Part of a small language model's weights.
Size: width 256, 4 heads of 64, MLP 1024 GELU, 10.1M parameters.
Training: 208M tokens, 6423 steps.
MLP neurons of a small language model. Each row is named by its layer, matrix (up: input weights; down: output weights) and neuron, and shows model dimensions 32-127. Each number is 500 + 25 x the weight over its row's rms, rounded and kept within 0 to 999. Numbers have three digits each.
After each neuron's rows, "fires after" lists the tokens most often just before its 100 highest values on Wikipedia text that the model never trained on. A number after a token or word is its count.

L5.up533:481485494514504519535475484500476486529534488520494476495489512473441527535500517482504459521530501507495490472505497535439451466527534517533535512509495502489494532488490535500479475490490501534504525456468490484505506492496484496497531490478508456504506506504493535518512480478495529518
L5.down533:459537514483496476474501505488457498459448504482508514528464505429462515495505545484485471481502503521506514478536483519467450514544514476474524497509532476493529495482495504552466507488486476493467524462490512439487507510499485513465490463468537519492470502485547508502526506497542473521
fires after: "E" 15, "W" 11, "N" 9, "- " 8, "Bro" 7, "re" 4

L5.up32:497494522457515528491452524443471496488488510566498509527500493503498502493491469493466496502484504532502506489463468499525487515524537502511504484482490495512514473460506487441481524499480503490486475502505483514526452536524503527512519497482505454491506530473500509521497509504539521484
L5.down32:548522518484520544556467522493509535488509501494495492545511513550474526439507512510520491500467480528502535551520488476516486566571481505505468494575503471489484468523474510477505476483490493456510521517489497523481513545500534480481488479497494517496486491503527476501471500532469481523
fires after: "===" 29, "==" 27, "V" 5

L5.up676:481517476522465517477534527487515476477450510520515509474501467493481542459510540501501515497482507489498492517511487500550510542492470489471509499512499514512466454460462494489482501495512570530471547505495510482504512471550560501470512502504482485491532517495532558493526500478529531479
L5.down676:526460537508491474502484486537498495487509506526439518515489483490466501525479464521529451499471454521529514566486474503495490461534549490548490511501460512524463485507502483540498477507498413505527499519496491513497484477486470493533529522479446497484558515499545510517484494535497469508
fires after: "M" 15, "C" 12, "O" 10, "S" 10, "U" 9

L5.up14:531495495505507522474483461469500470532505491537489527488512500516565539531480500522470479560488515525505514498478504444477503566476480506454533505502430517481474530524475484509501453525537483524485508507474461516496462495492508477480508499498428500485522536496523559458491483534511489439
L5.down14:516503470482508526530523475558544526508524505480498483498522500445473565502518475488514499456505454426520434543494465482510455465538510526469481499530504536520573464481495485498479514537506462525451474455513506477510492502500491496531475514494492471519503519494485539471509502504502495486
fires after: ". " 15, "\n\n" 14, "L" 13, "served " 6, "O" 5, ", " 5

L3.up883:533482486501492524517513464508492491490487532493477510531496489471520460528500561488518491490513543484461499544494482514543493500535532519521494531490481503508493489521464493471476522476455490473481507520483518499562515480522546470519460504504511503422506506527483497540511474477516482464
L3.down883:514497471464504484497499504484448450505522514470537528512508557491506481538512505511484472491510496463488500543518516474522495503534512489504505505529511476489495535537505461504515519515516459540500515519513478529457524538504509471524502525469484506479517500541450500482527491521537484463
fires after: "|" 19, "\n\n" 14, "- " 8, ": " 6, "Time " 5, ")" 5

L2.up12:510456559454552497514483569514524521540541544478498489554509467482517468475452501516554498443503473506517524486548520473498508514512517524491489492503539498481508478510496477517491531517502487519525489512483469502501477507523495482498493472543529515487511485499478475487540473492504457459
L2.down12:521505452558476423526481475495513469518462490509527480458507507518528499491518488496468511571476473490505519478439457500514534464509487501513502497520512507530461527511481519495510483498488521445476500496498512560488498465481497492546455503478477492496490451503513497467530467498498533549
fires after: "\n\n" 31, ". " 22, "\n" 6

L3.up685:512465539505503503473568480487465537456535481475491523518452505531514555499481482485501504526480495518482548490530470484479509526473493502507568507528496528477458549504502527474498507470502508528518537488489518526464490492461469477506497522498513484499510485562527511493490521474518527466
L3.down685:526469547481465494479527510479492495467520534484472551540438509504502561538458470518489495522497529546478501521524489489479500495480477500505537481525487557472450515525495522481503474484510503509501505460520478525488481529477509492490494508456512492484564490535511539493512518468540524460
fires after: "=" 29, ". " 8, "\n\n" 7, "\n" 5, "er" 4, ")" 4

L5.up65:492479464508491483499558514521510506488465509468472516489482482518482482500503471539539504532490514484492513510551444528479506487504515544526502450499542466482525493508461517518538523476511500522461519473465522503521484519482506554528505460491460538532559516519498503488501515495481503478
L5.down65:521513495507477498495501507517537497432515505516507532512480554534524511477520493474510490519472541490490475497482512502503495511514526488500479481534527536520495480458491527525504498502511532516454493488547455508443490483507500525510516534540511477450456536502469502552514532481427478474
fires after: "5" 14, "7" 12, "8" 10, "m" 9, "6" 8, "9" 7

L5.up468:487450494478499485470481513510506463498450521477490529499517552504475491475448544474440507566486500547494557509462485489485494523491467483498491513502521495519469515493487528476505485501573530521474523503507457519537523508513507467528463493488473550502488514554504487520521487512528514502
L5.down468:514506486483504486549492520536459519502533552528473470535498492501536454440513476500549486492518515489486460503472518466496487508500506489534502497525495504494502486485480502509461555501436509499515488527521524470558443551501474524469495468452505501471475484499506471481494528534477485512
fires after: ". " 25, "\n\n" 15, "=" 9, "\n" 8, "." 5, "- " 4

L5.up785:521498481492476498422543497477503480470511487505474535503507559524500494474485522475500489480509495489475480554518508479510506517505513511487461474508561499462491537515521483492553485515510523494500442504537493548501499511486516468510553477469537544493459531494499488491480509545493561519
L5.down785:511494569484502509485497494487513485519533515495508473483559460511494500475515540461471489457508513478492513506496502495506463539545457482502516493423511512527540521495478455471453525507558513533481481511496493460498475504538535556518522455495485501513468508532504493549510478506478504467
fires after: "\n\n" 80, "\n" 13

L5.up868:462524517484533509502507489495512538495501521487541460506499442510518502498541494451450488509506513535498484486507497497468455511504453537483433472502492470495516515494521486505486508504435554482451514521499488535515496503502486482472497491518512489468543481468452454483555511530512503459
L5.down868:454483499491476546481491507490515513470511475515514511510541521519490532516512554504472536482488544495477482500487486550474497520499510543451498477547467543497479502507492564526520482519541537496509491496516503522518500485502474503511494505498537510514494506532506543486486538432552487513
fires after: "| " 32, "the " 14, ", " 10, "- " 8, "S" 7

L5.up215:533507474525489508523501482488548464504457499523501503519498529476507520520512541491495505554467526528497508476503485523508484529519501504511474510450488482498486514513465494521478501491487461507482470518467522451521425483485531492535489485483518500484476498532541512479506482513554479547
L5.down215:459502478485467472491501543523481520491445478474517503478473499472510493497468534536527521493543544484489490490479496509494518498522492515489522486486523531510529523520443501487522483503536503494493496468542495519471482522522479493472490556516484505454517487467481467525476506453495513495
fires after: ", " 28, "and " 13, "| " 8, "; " 5, "in " 4, "According " 4

L5.up607:500503451482516499505458524459511531531516474463505480505529476525516499517478537499488483512505509492524511524444494483471471464536472517492516502525559477455517517437503480512490518509518507515489501502488488490514486486511540519522505462550521536567506517497504476498468529470520513523
L5.down607:515512519526431530463541452498500492531508525543495490460521484488505474507520508475509503478505542494528478480488489498516485545496480481500513514495533475497493494522499496534469534473504503508508516550504457511555495505520515522488495493473483462437489511509476531521476487440483482514
fires after: "K" 13, "S" 12, "C" 10, "B" 9, "L" 5, "H" 4

L3.up192:492494499517509481479490546482534468523474491500488490503519520494475497477512517442490477544517472486538496572494460516496523504523510488529464524503474508518452506497510476444468476453530551493507522514568479517513500515510491507514516489556486504488516519515520509481548533520498549447
L3.down192:464503507505460500512473537493517485528487516502528492487479517509478519518505508479516469512506518538486505518517470495447470469518515492515490486511527528484496514483522484476484455515533470494532488481520484488488516526488527458525512527498486527486468499540563479448480508529521555458
fires after: "- " 32, "| " 24, ", " 4, "ial " 4, "of " 4

L5.up297:489512529465480511483497514534503467487535478501485531501523530496532507486527508458478510456512497514482468526487484503454542497463501486484506491543545466486478491483489495500495482541541493552468531479479474503513480462548508507525490497512514472522518502462559498470493475533494489461
L5.down297:441490483484533535498524538494502496445472500500491438503523510515497464539455487513498508461477470500506496462579479454494512529506544518533532492471484506499504526486510542519469494492486498481479453517511499478469554520458508516501517502518495476511478498506529505495464509487520481545
fires after: "C" 26, "P" 13, "ST" 6, "N" 5

L5.up92:523472496488512513475544486541536509451469530509496528472500522505512488501499510546510492489508489499499454492485519456493484508465548479515506520492513509512473506470487554511549511502497495496517520499511506497490519503510498507461500510501523534466514535507438503449511525494492500517
L5.down92:515510488497500486531473518535498522534506456503498512508494522466528509541477489502459481544522516531528526500521486492500498517511493513509472559553508472490506468480497482513491498485505512521497474513560505541516462480476542484544484481494477513498500457528499497484480474512547504489
fires after: "B" 15, "An" 11, "H" 9, "M" 9, "directed " 7, "cou" 7

L5.up190:523487507504476479483489473482485538503477543488470493553496490499505512499500517471482513529513542497482494480497518464513489462546494482505498542517482485529512547491524476478457517520518505521501501465506513532520508517470553499490492536543475520519522467489473536469472502523491501490
L5.down190:532500451501503484475515545524461518492485553460486514533503505511496483498485528505484480453505505515534514470498478513501472535512510476475519540519531503550500535475494507523493535468546512515518467475478469481492523481493518540501460518556532527471538537498515459503456543505520492481
fires after: ", " 31, "\n\n" 11, "born " 8, "is " 6, "| " 5, "202" 4

L2.up920:504520488481475509497511490494521476512525491507531501509490499502506488503517534473509546519563496480517490537506492479520514516542545506484443514512470517536448453501476509515492525527514501495502458514460469499522535504496506476468469537533499524461475493487520487492478521503464538519
L2.down920:490505514501505447508468486475502511484506536501550511522530513494501498501471498487494536475476456480509489480513487459475523484522495486488504530549485532520498467520486509524490513515526531514487511493434481549501526483516493492500485528519518500503480489481515459498529508517490519506
fires after: "| " 47, "European " 6, "World " 5, "\n\n" 4

L2.up111:532499523503438527487495516481498502473518519512481457513448473486510468513489459499491507498520487497482488513494491496491522514522506526506489503505476490527475455455491510526510525485472510483483538500494496505508490533491517485545444466467540482520525477469508473533482490551528486493
L2.down111:464538536485490504483529523483524492471520484507499485534459472458533482498498414489507529480505525506468515482499522500458474541513537504521514552483512454499553487458478540494515496533486511496516488489478487509500537524481524460490501494483485514533518503490528476556492490524520510485
fires after: "\n" 27, "3" 8, "4" 8, "2" 5, "|" 5, "- " 4

L5.up416:548498524504498476501486542478513475513457488520523515493510513488533520537500466478464495510467515505480458500496528481488534498520458501475448476503505506488479484538470498540486469502478502496457438476530507484477468539504493471480501512461455525553512503529503527479519497560484503515
L5.down416:434496482509514463483496455484501511498496458489483515498520507460472474496507511515497513510467495462501497525480469500520499508520507535490584501487501532526493488516513499523498518479532517530512515518489504479481499518489499502543474507487528504500547552478499465547461510481524495501
fires after: "the " 25, ", " 18, "| " 9, "\n\n" 5, "was " 4

L5.up388:493547526504443534526524507461506514508503501510502509501481504488515468492495506511480534459506520530570475494470500529454499522513528443486527521496507504478457512483526483497494512512571488525514516497479447485535478491527518504509491469503481502506518485495497495475504487548489493465
L5.down388:518486487492498472477511524553478463517512519490474491537480504485521513527487513512523473490498462464444504461539515469504527523466498526496534508469481506489519507526521512528515476505502528460457521503473490484553508491453503459502451508492485514525525502539452527516470519483474509528
fires after: "T" 23, "D" 12, "B" 9, "P" 8, "N" 7, "R" 7

L5.up898:477536518533496518534493492512494523462496523480498470502481474506551506499488521501561475492512509527511475499507532488487520513472498440491511493526523464490499443469456489471506508507520508506447511510502573506522493469515506493488513457495471505461516459489518476501514497468493567474
L5.down898:573468508524494492499520483526514478488509566525520523489516494514436522502527481514500523511510497510519483534500498464548482501472547507506531490491491500509466503520564508490459484480531457490512474458496523502486493466456494464522513486480517485484535544523534501472515524500455489504
fires after: "S" 21, "R" 15, "C" 9, "M" 8

L3.up491:503503511542520513468491492476557459473497517506500516493498496501540519528439539526467505510495485515540508508479505526462477476530468501510498479508538484508489538489480497493517516494539530505485458499518463468509518508508485460498518464475469509444483490494509497422519502533534481472
L3.down491:512485524497506525524509527490528511507509483474550509514515505505493500483499534523515494500509488504492532542490502495504513497513513506524457508533526494491484516475527481469510504486494517552453543522481468486459512490486475516481449502487500556425521543545483473482466497526476542492
fires after: "in " 15, ", " 15, "(" 11, "In " 10, "the " 8

L5.up589:465494489502511460537544485497496481496528522451484525496471512501512471533476503456509500502544525508490507541501494497514474480508493504502484486521461509507477539491475509491528496504502483513486474498524454481520544518498525517496534519503497516465500520466502492543462462526501530524
L5.down589:510462473528463526540510511556504479468502497508540498471502527507539478494485453502552503474505484546552488497460509447523520494463474471524511477527511515497552494482496497491492515462534475543533513492503535510555506484489486525522510528479498455512498505502474477492504474483502518487
fires after: "\n" 49, "\n\n" 4

L3.up589:517565549535492498474527497464514469479483477496473502485506476510501541468512542515514480508509457503469504518541514533519503525531517503531485519486515499541495495464480519476515449508512501509463515543495518482455492475469530546474511500546522522544510508544511522458478505501552486520
L3.down589:508508506526515476498470460449488515510498455497480510449488480515509510470503542493471499500517497501501485491480545527543503518526474492502464491473482487528546512501512531549511484498535490537505503464530541462500431470485523523519486486531485517524469518530511494488502499506533496511
fires after: "\n" 75

L2.up528:518463489533480532493549482463530522477523461490519525511463525491493487530464503495467524461479485549516486507495492449468560478498467504519536481520515504451518485504485512521486504460499499521528513528479476509486520512465550470446485507497520512485507476543479490493538477515495507489
L2.down528:539476497529459528496550502460489522500560502499529470488484531477497482489474526512484503493522497469550497517477479463511558488537481497493471483529510495516478475459527500530495490528500480522487476524463527458533490517475494489490529491530551531529496445509516504498503496520500478499
fires after: "\n\n" 71

L5.up687:507498502439473485554544471513525549536527523466464471505471538525502481528518438460518490507481493482495475530455448455519502503520479446503485541466508498491515526491533558506517446504539519472478495493523537502484489521514527475523550479517465532519507500492498457520484510486479477458
L5.down687:494516532534557508503496527455530501477540510474489527499464530528487498522476488489472542535527502537489526448477512487506532496532497514484537495487501511531467474495444483548465517456547520488482467489492507512500492530491488519539407489496493497517486522511480523500510440486553515504
fires after: "=" 31, "G" 17, "was " 10, "did " 6, "is " 5

L3.up527:507466491475499499504469524563486474557541499465500513540481518531468486467471464486503454482515518501512488480451460508494484471464538473575500521518493485474488539486492481480513473474550485508508537512498527501520517523488542509473489479513516476496495479470524481489511473471502492527
L3.down527:529510530522521489492495526503502435475518504482467520511464512520449504514517478480459488466484541496523491470519486514513483468499502521535546534536475489491491530509496478472491507483482442539494510481488508496492534527485509520448517498505467515506463508496498474494532481519511480508
fires after: "| " 41, "Time " 5, "\n\n" 4, ", " 4

L5.up344:478471540512466479514522478524558526524485513496475516488466512497453469470518513503488525513553477508502504499512493507487487468523512459516515527509495534494502501517492499483485492465505467472517476451499536510543501503487471489492488477507525530463520494539486502516497456579475416495
L5.down344:464491525500503478534503542464541491525507469522514482511534484533517482497470537467497526440532471524493476504483531521476516521545462536475516503450523471518541461511488525505476478500507497497507503485482509480505466529441470472431509501523519516486502522505481512504480485525505483506
fires after: "- " 29, "• " 7, "sq " 7, "Time " 6, "ens" 4, "Ty" 4

L2.up951:522510490530510494531478512476495512446548535520503482499536488506460518488579497479512465540524527499530489502510488478480455451489520467507456539491522495490467532416538524559519501483508476496487497531494522495495470514547479512458516519483511516484478434520486526509509467539497489495
L2.down951:499515502514523479507481532513475552482543511533498495457471466488483498515505519511507495504505493515495508493519470481482498469498497537516517524475493481518511536483551543563512507490504471533540540540519493484466465525507494509466488482508545488489488463534467513519480523559489550523
fires after: "the " 27, "- " 6, "in " 6, "The " 5, "• " 4, "R" 4

L5.up293:513504509517474488503519482548495507501530501517514508467497495516487536500478488511485458472514546492532471499468492481511507485518487482503475460466459466543548472505552510470478484542528564485477493491539468494502534473500541511508512536511522489504495485472538468483541512539460507453
L5.down293:473481502474476501486531499491517510509484480469462477509515513506527472508516488493481553479506487514457515515559523475516521507495498463500508519521497486507493504486494480507513486481545528514521524486537487478469480477553494511524522488469537500494510506485489493480539508472494501492
fires after: "'" 40, "I" 6, "U" 5, "O" 4

L5.up583:540519501470547495469517442505479479505491493466488510494495498514529519513458500517500526489475485515502501472522518466454491490507504475484497557530505499537506464496494488444509467549551464502512509489527509473477472522500492476547510473511483517494440457469497516461546502486557505480
L5.down583:540501517488478503513523466498487467524459491485491474534464539519513492470518492520458524469475534504524501494473526526568483498507513457504521505554475499503497509489496494513483529499478523514508471510518476560467486514484500528463505528482543490475484516522526512484455507488499501503
fires after: "=" 23, "- " 19, "| " 5, "d" 4, "high" 4, "Rec" 4

L5.up47:474542498546505513502506508496508456489567513498482504474492532482518526482520516499520467478473490507516489514469500467439481504490480526510546477500511484511483459494454459486517548470513532575452486502523501495534501485501549497500501461513456473477471512513479507523513513508480513503
L5.down47:497516521545482529493502528543472537488494520492513519448512542476507512470497526511543492453502495533501471511488502511513504504545469495464481459547514531536466476478508449489520568470492520524474499500459514479471471466514521494476464471499480508480539505489505509477521473485483494479
fires after: "P" 18, "C" 13, "M" 10, "R" 10, "D" 6, "A" 5

L5.up648:515504513490503515472571512500517524491484483519497500502516509454523478452539474472468489498550498469470481492496476501497526519471506479453460487532516511477498550431465479514513490502495524522504499514511504449463508518520523460479503469481507503487483514488499477487538476512488499528
L5.down648:508485495512500494510523449498473464437542467446516515462530455505479498477492486511485551485506508479510511452468469504535473532501528457497505480510500480486526500479488498530541491484451496500509461512537521463519481522506522512473514508499450485481517510483499517521509482520469476520
fires after: "B" 32, "medal " 10, "M" 6, "K" 4

L5.up73:560506490537506527536526487513507494519498538491527493516489505570504504510523491520477460514478477497465497455519536450520457493445534443539524510452531474485468471501529523475464509475457492525520438534511508516475520480507507473520517499504524476520495528533503466479505522482481512503
L5.down73:467486479513542517519531494516521444520507513503538507504462513533482507483483520484518520515479490550562535531523492518508482494495506490526478527526483495460505499487515477478500458532515529463555499457499527436503504487503460495506509499490480476497500519513500494469544518479468486519
fires after: "=" 43, "B" 8, "the " 7, "Si" 6, "/ " 6, "\n" 5

L5.up72:522571473535521460542464524539551483489506509511530445524516508515514474507490522539465547530451507533521508498492505492489472502508492525509467473464514504498521476479492518495490518534468498498532509534522533439466498520473491528509512528503502490544527516461507542508503464510497511508
L5.down72:514494512521487486474473467512495470514502502508507463492489518509508515462478500518473508492504480490520513505507484505532538475509466441532541529535478509514498488485542542515546501529503472510558516530495501512491533522425481482492545500490530436544504513498448482510427457480493502503
fires after: "| " 54, "; " 9, "(" 8, ": " 6, "of " 4

L5.up399:522490534472467514527462511489534460540495506489520474462492522474501504513525469488504513528513491521439505491532487490546496492477472523491465475528446497489522452546490500487533516513517474519459476525522488552454493546524510470464529547519481471496491504498497511515502510501514523482
L5.down399:447473537469486489510514504465470497522511492486519533481492484459492523496523481449508512473523488458520494545499505505499522522546522506503485498483522483510493539487535521512462488509516502505527508508525508470510500503513481511505491487527549463477500532534472509549528565473507480521
fires after: ", " 44, "and " 12, "but " 6, "==" 5, "; " 4

L5.up329:515472508464531498491507498494497501489550478539548502501500515484511460514483494544492447514435519520476493580466509480505488511486514488501510505480471446488482476534516487480482484517514516510529514526485546512486509509549526467452520509517505552553520470481547525530502499485483496479
L5.down329:508496544505533460554472487513503498458529492524502480503510495439482483476492517465476509488478512488501483515501490559556525498476493511492522531501461507521493489486513494453498463504469511511503484482508515487478501483446547512524488488501552491536475506518513498494522539499514537511
fires after: "G" 14, "H" 13, "R" 9, "Br" 9, "L" 6, "K" 6

L5.up357:461516485528493519497491489553519471523491485479503527509534513531523500454516548498494483511511472487478491522495513485521500508499527500451422500471502464480494530490506477513463493535502501540497498493507484509521516492490492481468522493495513508551497477496530472523459470544509535481
L5.down357:491514501478541479498504473549537481500538507521466478487478526495502479527527475476496514480460486479463506518489486498508503517507495459515481500527522513491545486492448494520478480510472514492492465540513522553492532479519499525519469504477496486488472501497497507493466490539528524520
fires after: "B" 31, "R" 6, "G" 4, "+" 4, "od" 4, "Bost" 4

L5.up738:491472481536499479482524512524518492505519507504478469493519520516492469527540473541505468517493509535469501513507474494514513543485468531521469472533480505511514478475493508496466519496480492535488449501496455501520532485479529483524477490459514484496495476489457500481479474503514515563
L5.down738:499530497526525514485497503466519476470520518485519456493461476489505494505484495515531529436534513473483456521517498541497516492510475460493501487492488482469523499476517480481525481486491529494490477519514531483566498519484491547530497525535526539494466505501513480535491496524496531486
fires after: "the " 39, "| " 12, "The " 11, "Gr" 4

L5.up155:514497503517511505489493447489498505506457493476498527515483518503446461492555561506441477525492503491466495479519533532473498511494484497560510504498433516514516468520512545523465513481491501501454543474458502481504499487498528512499543523528529518515506496505505510507538467512503478448
L5.down155:467490485483479483476486507509477487471499518506500480494451477488473481528493502467516477531527514502478499521502489522473492489526487539497535492522478499511511529490486482501516498484522485479449542515470504502525465472485507504502511506526488479503511519518493493522515513488516501515
fires after: "- " 30, "Time " 6, "s" 5, "Wi" 5, "Year" 4

L5.up250:467493485570508485476526469520513482528491502493482531509545526500515486489484573503485546477485528500524463489488555489502532507497506541479499515479481481495504500486510467521484535546538505531465496503473536498515507513510504479491540498555492450544550458508546505494524508460482477486
L5.down250:490507508498474531493457515508468506523529523532475517470457522472510479501530506494523442556493516429494477509530513484485524500502458460539508472526479524514514493526518497516494517476505496471503519520499517491487502502541497467503486482493478517484534504495416512481510535540494480505
fires after: "S" 18, "B" 11, "A" 10, "St" 10, "M" 7

L5.up702:493467528530496503505488470519485491553487479492475502455497505495512487488505531511467469542487493494469526502525503513476520535486483517495497495510502508514502445539535500500514475508467524525479541518529491541480539517528496475512474512520487498527479493474555482504530475495530521441
L5.down702:485521491460523510447477519486487522464486495475482499522479486537520523483512488512492487471463511495473473483525510473512481495520476479498529514482550470503506502526510528483517520502459502476491462477517495530493476540465479478495455500489482474484531494503588509483507527439488538434
fires after: "R" 15, "St" 14, "No" 13, "| " 11, "G" 8, "P" 8

L5.up632:484519473493493497488538513480511515526502517487467486488475493530513565506489437560523513474518555545473524456512468480484476529485481455469500482481520463472498533470524507475462496511514543494519488468499487499486496493523467507525542521475468512449546481515491519464553520465501523502
L5.down632:501525494510456558537513478511506495524466491465442484483488510508497506528469472548487469530523514500451512508488504466511522464470499468491509497547448494529485522515481486476432493500482486485514505444478468498537460478529519507544495468508529514528515480486473527473509459510494530502
fires after: ", " 12, "I" 11, "'" 8, "\"" 7, "Th" 7, "th" 5

L5.up737:519519498517489480480510465457473492476502534506468540465508441469525527504461458507518451483448545506513494467493453461487519486516505504516484473529460496484518526521506487460547506478489520509472512492515546533503481508527490463520471516452485504517461517501497477471524461509505491517
L5.down737:489503513489496480449499492492505527499461515496490503412497497505490497506453527501457509496464499525520507455475488526450495521538511493467484492473535517462513529453521514522533468507513541562509502510490512462534507476525524478513447499534497502538484512542497511487496482467529502479
fires after: "." 32, ". " 14, "″" 10, ", " 4

L5.up562:545505492505537489538518477481526504530507514492473518486474527544511457529498486497510492516540522521515478542483490484576511488501467493463509491482531499459468517479470526520503523467482459463492512513527494512546444488504513470483458465526492482491510479444470494518519537473538446515
L5.down562:494512452506501487521500501478498493532471445484478493508504504483514497498488509478490496471526439478506507486479497498521500511445502507470499477510492448477515508506490496494478455504484511515486514478548501491475498448537505488522501501493468507514501522507523504491516488491479510520
fires after: "| " 21, "0 " 12, " " 11, "2 " 5, "als " 5, "Apps " 5

L2.up620:500504531501469507553482484484519534537519542532490577494452488479480507500502497490558492509531498512472507521487527494507513529463527495533471498501503520487495500474521536488484534511477549528486533513519493530523526524444503506512509500473493467501479522498470488484516499520510480485
L2.down620:503464468476510477536487471481472491475520495485526510519466560516511510479524518533554547486462464449458517500542482490485476499503493533505495499529495489480487464444468537493526490519508502520494516442516492511531478483499455501540515440475490518477457496500469541560520451478515497495
fires after: "\n" 32, "el" 7, "; " 6, "s" 5, "Released" 5

L5.up29:554492484522513504513526474502462473532497512492511505511522513507503519523522481507483456505484495526521479512534520474519514529493481465474484444460524507463498473534499460538500474528460493473477489456492471512507502487546482509473482495500511516504533489494520548500480497423464462512
L5.down29:528493513433504470522481437532482535486538470465484483505490529495494509478506440551498462505521449504527482535533543505521509519463524487540511453520520522528490501467526494467442481486479507506509498514508506510519525524488458533476511512520510462528482496522504469503468478434483503513
fires after: "| " 48, "the " 8, "–" 6, "and " 4, ", " 4, "," 4

L5.up76:462484517542489480513541518468510490460532501476489500521521488467556490440513545471519486501519492514536489507524500529487499490500466431480490536545514462495503489486487508473450507527488485543483506492490498516474507479535507495454509469479549488534537511452517464496480502494481468476
L5.down76:534511496508466511525492488516516514483462490472499517482514446492491530576501466537505507473506537506461515508452474520503506518538500538532509518461515567477500482476506452470490500483489530537474511517523483454481514529501447533506453506514496550532472486501471526451559540452514480475
fires after: "H" 16, "P" 15, "K" 11, "G" 11, "C" 10

L5.up553:511525482501495519557432501455521520548481542528504551481500465503518520511534568486492512511513541509510475470455496513453458507527500496524515511479498476514538508526498502483522488535559577562481465490496541489523512500471486500511517510508471476472495525453491525484512514529497476494
L5.down553:526494530497483465492473496511520531477485498503510482468487541540476495491503490518447520525516487488465484483501473508465506504467523531460489463540510466506503472506480513509532483523503496466544524446523493476489424474517499461554477502458521527490498507513476507527470478459529513497
fires after: "D" 29, "C" 23, "A" 11, "N" 7, "G" 7

L5.up491:525517492527518492511455522542505461479498495496527482505511511513446519556462539523477489528508520481540475486519464476517487474507514468481506456509508462500491464489533459540501528516484484548476480432468511558509514561502492505497549493520460477510517537503524477461498486540549467483
L5.down491:442506503506506501503487490530507481509526463501479524416495498512521485476548479494507477487503455535501469469488518505488494510531492515462513532515503520507561503541499537478488495543491544506494501530520508488486471498498499484537490473529476497544469470470496460519519540464450491517
fires after: "L" 18, "medal " 13, "In" 8, "Re" 7, "al" 5, "UTC" 4

L5.up353:515480517485488514454543473483494497461518493517492465500501462459502523503485513496494440527561502510519501482544497499493474460515475517506519545499442508519523540524479489501482486519537525473465536475477467483515496487500489485496480479513517512503521574500496466498508514502511513454
L5.down353:488483522503482507482505498537481462515479483480516510478528537527491471479499452526513518525500470523499501517494460458526479517475515507557489494576505531520495479504528499479521489470488494493517421468463485525498481500503477475523538513484545523507480511455470494450503508527459499533
fires after: "T" 22, "P" 8, "H" 7, "Sc" 5, "Sh" 5, "ST" 4

L2.up914:471514451540538497519459479491489478540516526490520519524532478511498490531514482489510512470482525531487484523513506441520475468467496497489510492495511531476528455478478517456470508482498492534533541517542469519513487500534509556524543474500509477499534480519498515498500484507505477498
L2.down914:486490481548460524461463437528496507538475470508500534487470464496481526538500499502501468560491476472497489483479487488473504511505473543468483501507506484511541524526473476528483505503514503538497468500507520531484497490471490537492475507488529471497489528478518525496525541514470514503
fires after: "| " 24, "the " 12, "on " 6, "In " 6, "vice " 4, ": " 4

L5.up826:466521478523455528466499537504514500506541494510496497530505483536508547550509501528490504481487519510451477484550536478466490490455486511511498446468519495492482514518470484518556506479444541514524556503503507463479454519522493490517490521550504485526516520495465490486475513466521496531
L5.down826:477459500514493503457487488530492490477503496509465531480526526499482518507467471488478524527495512487479518517492515510526531494526493538490518506528439521529502482541499532493483528508530482494477512511500484506526509527446453471472452514494509510499522462508510532522486485467513534523
fires after: ", " 31, "the " 19, ": " 6, "; " 4

L3.up968:514465473535475512549501482535488488504501480506478500519516531477507483455506489489518513476516494521461528488526531470505484482498526503509501517525464482515487481507503500465474524471502491532426512502531492471497511478492504493524478484490504543505534538485431521470477482479495499510
L3.down968:473485532541454526463458497548518510438493503530474517513489501516467481461498496511505527491500484456463485518525505531502461481471503523524458488537491448494505466516474500527497464484471551492478519501514472493533463526518489497505501528544520562489481498538479514511489507447469498479
fires after: "| " 39, "; " 8, ", " 4, "cy" 4

L5.up530:539512517491460492501456464526511510525546496521506473460449488472514441469513539502475516531531499532484502517493487532462512468507494488520487522527517507526445465551508514504491490524491532496492459514475468489523461507503510514561487478533488501483528484488516490475508544527521486488
L5.down530:539493492430483490504492483495540496498522484463479468487489491488500518479465509496500525468475504474542504550495501530500518468543506510532511500477487542526483555515464520474514474500552492506545531497505512534529500447509504497491506492483508519493485492559522529490473490501513494480
fires after: "and " 20, ", " 13, "was " 11, "- " 10, "| " 7

L5.up478:458507487504493542464486515501550490464544535494506499522539464510539503496428481468462525499521517520523479482490519526474523521526504550501476471523494537513524467496485443529517531517480486502502483457550492513499477492500515469522553469450482500439519482478506547502489506491508501512
L5.down478:460516509509475484511481519512507516471491541505512520498474490516481511487523469518481568515495525509542482486472551525534504466483517536500531536536456495536483467498516510554510497513484476482499449506500493522497486493447526498492483527466501475501512559528487527494467479431514501496
fires after: "the " 38, "The " 10, "31 " 4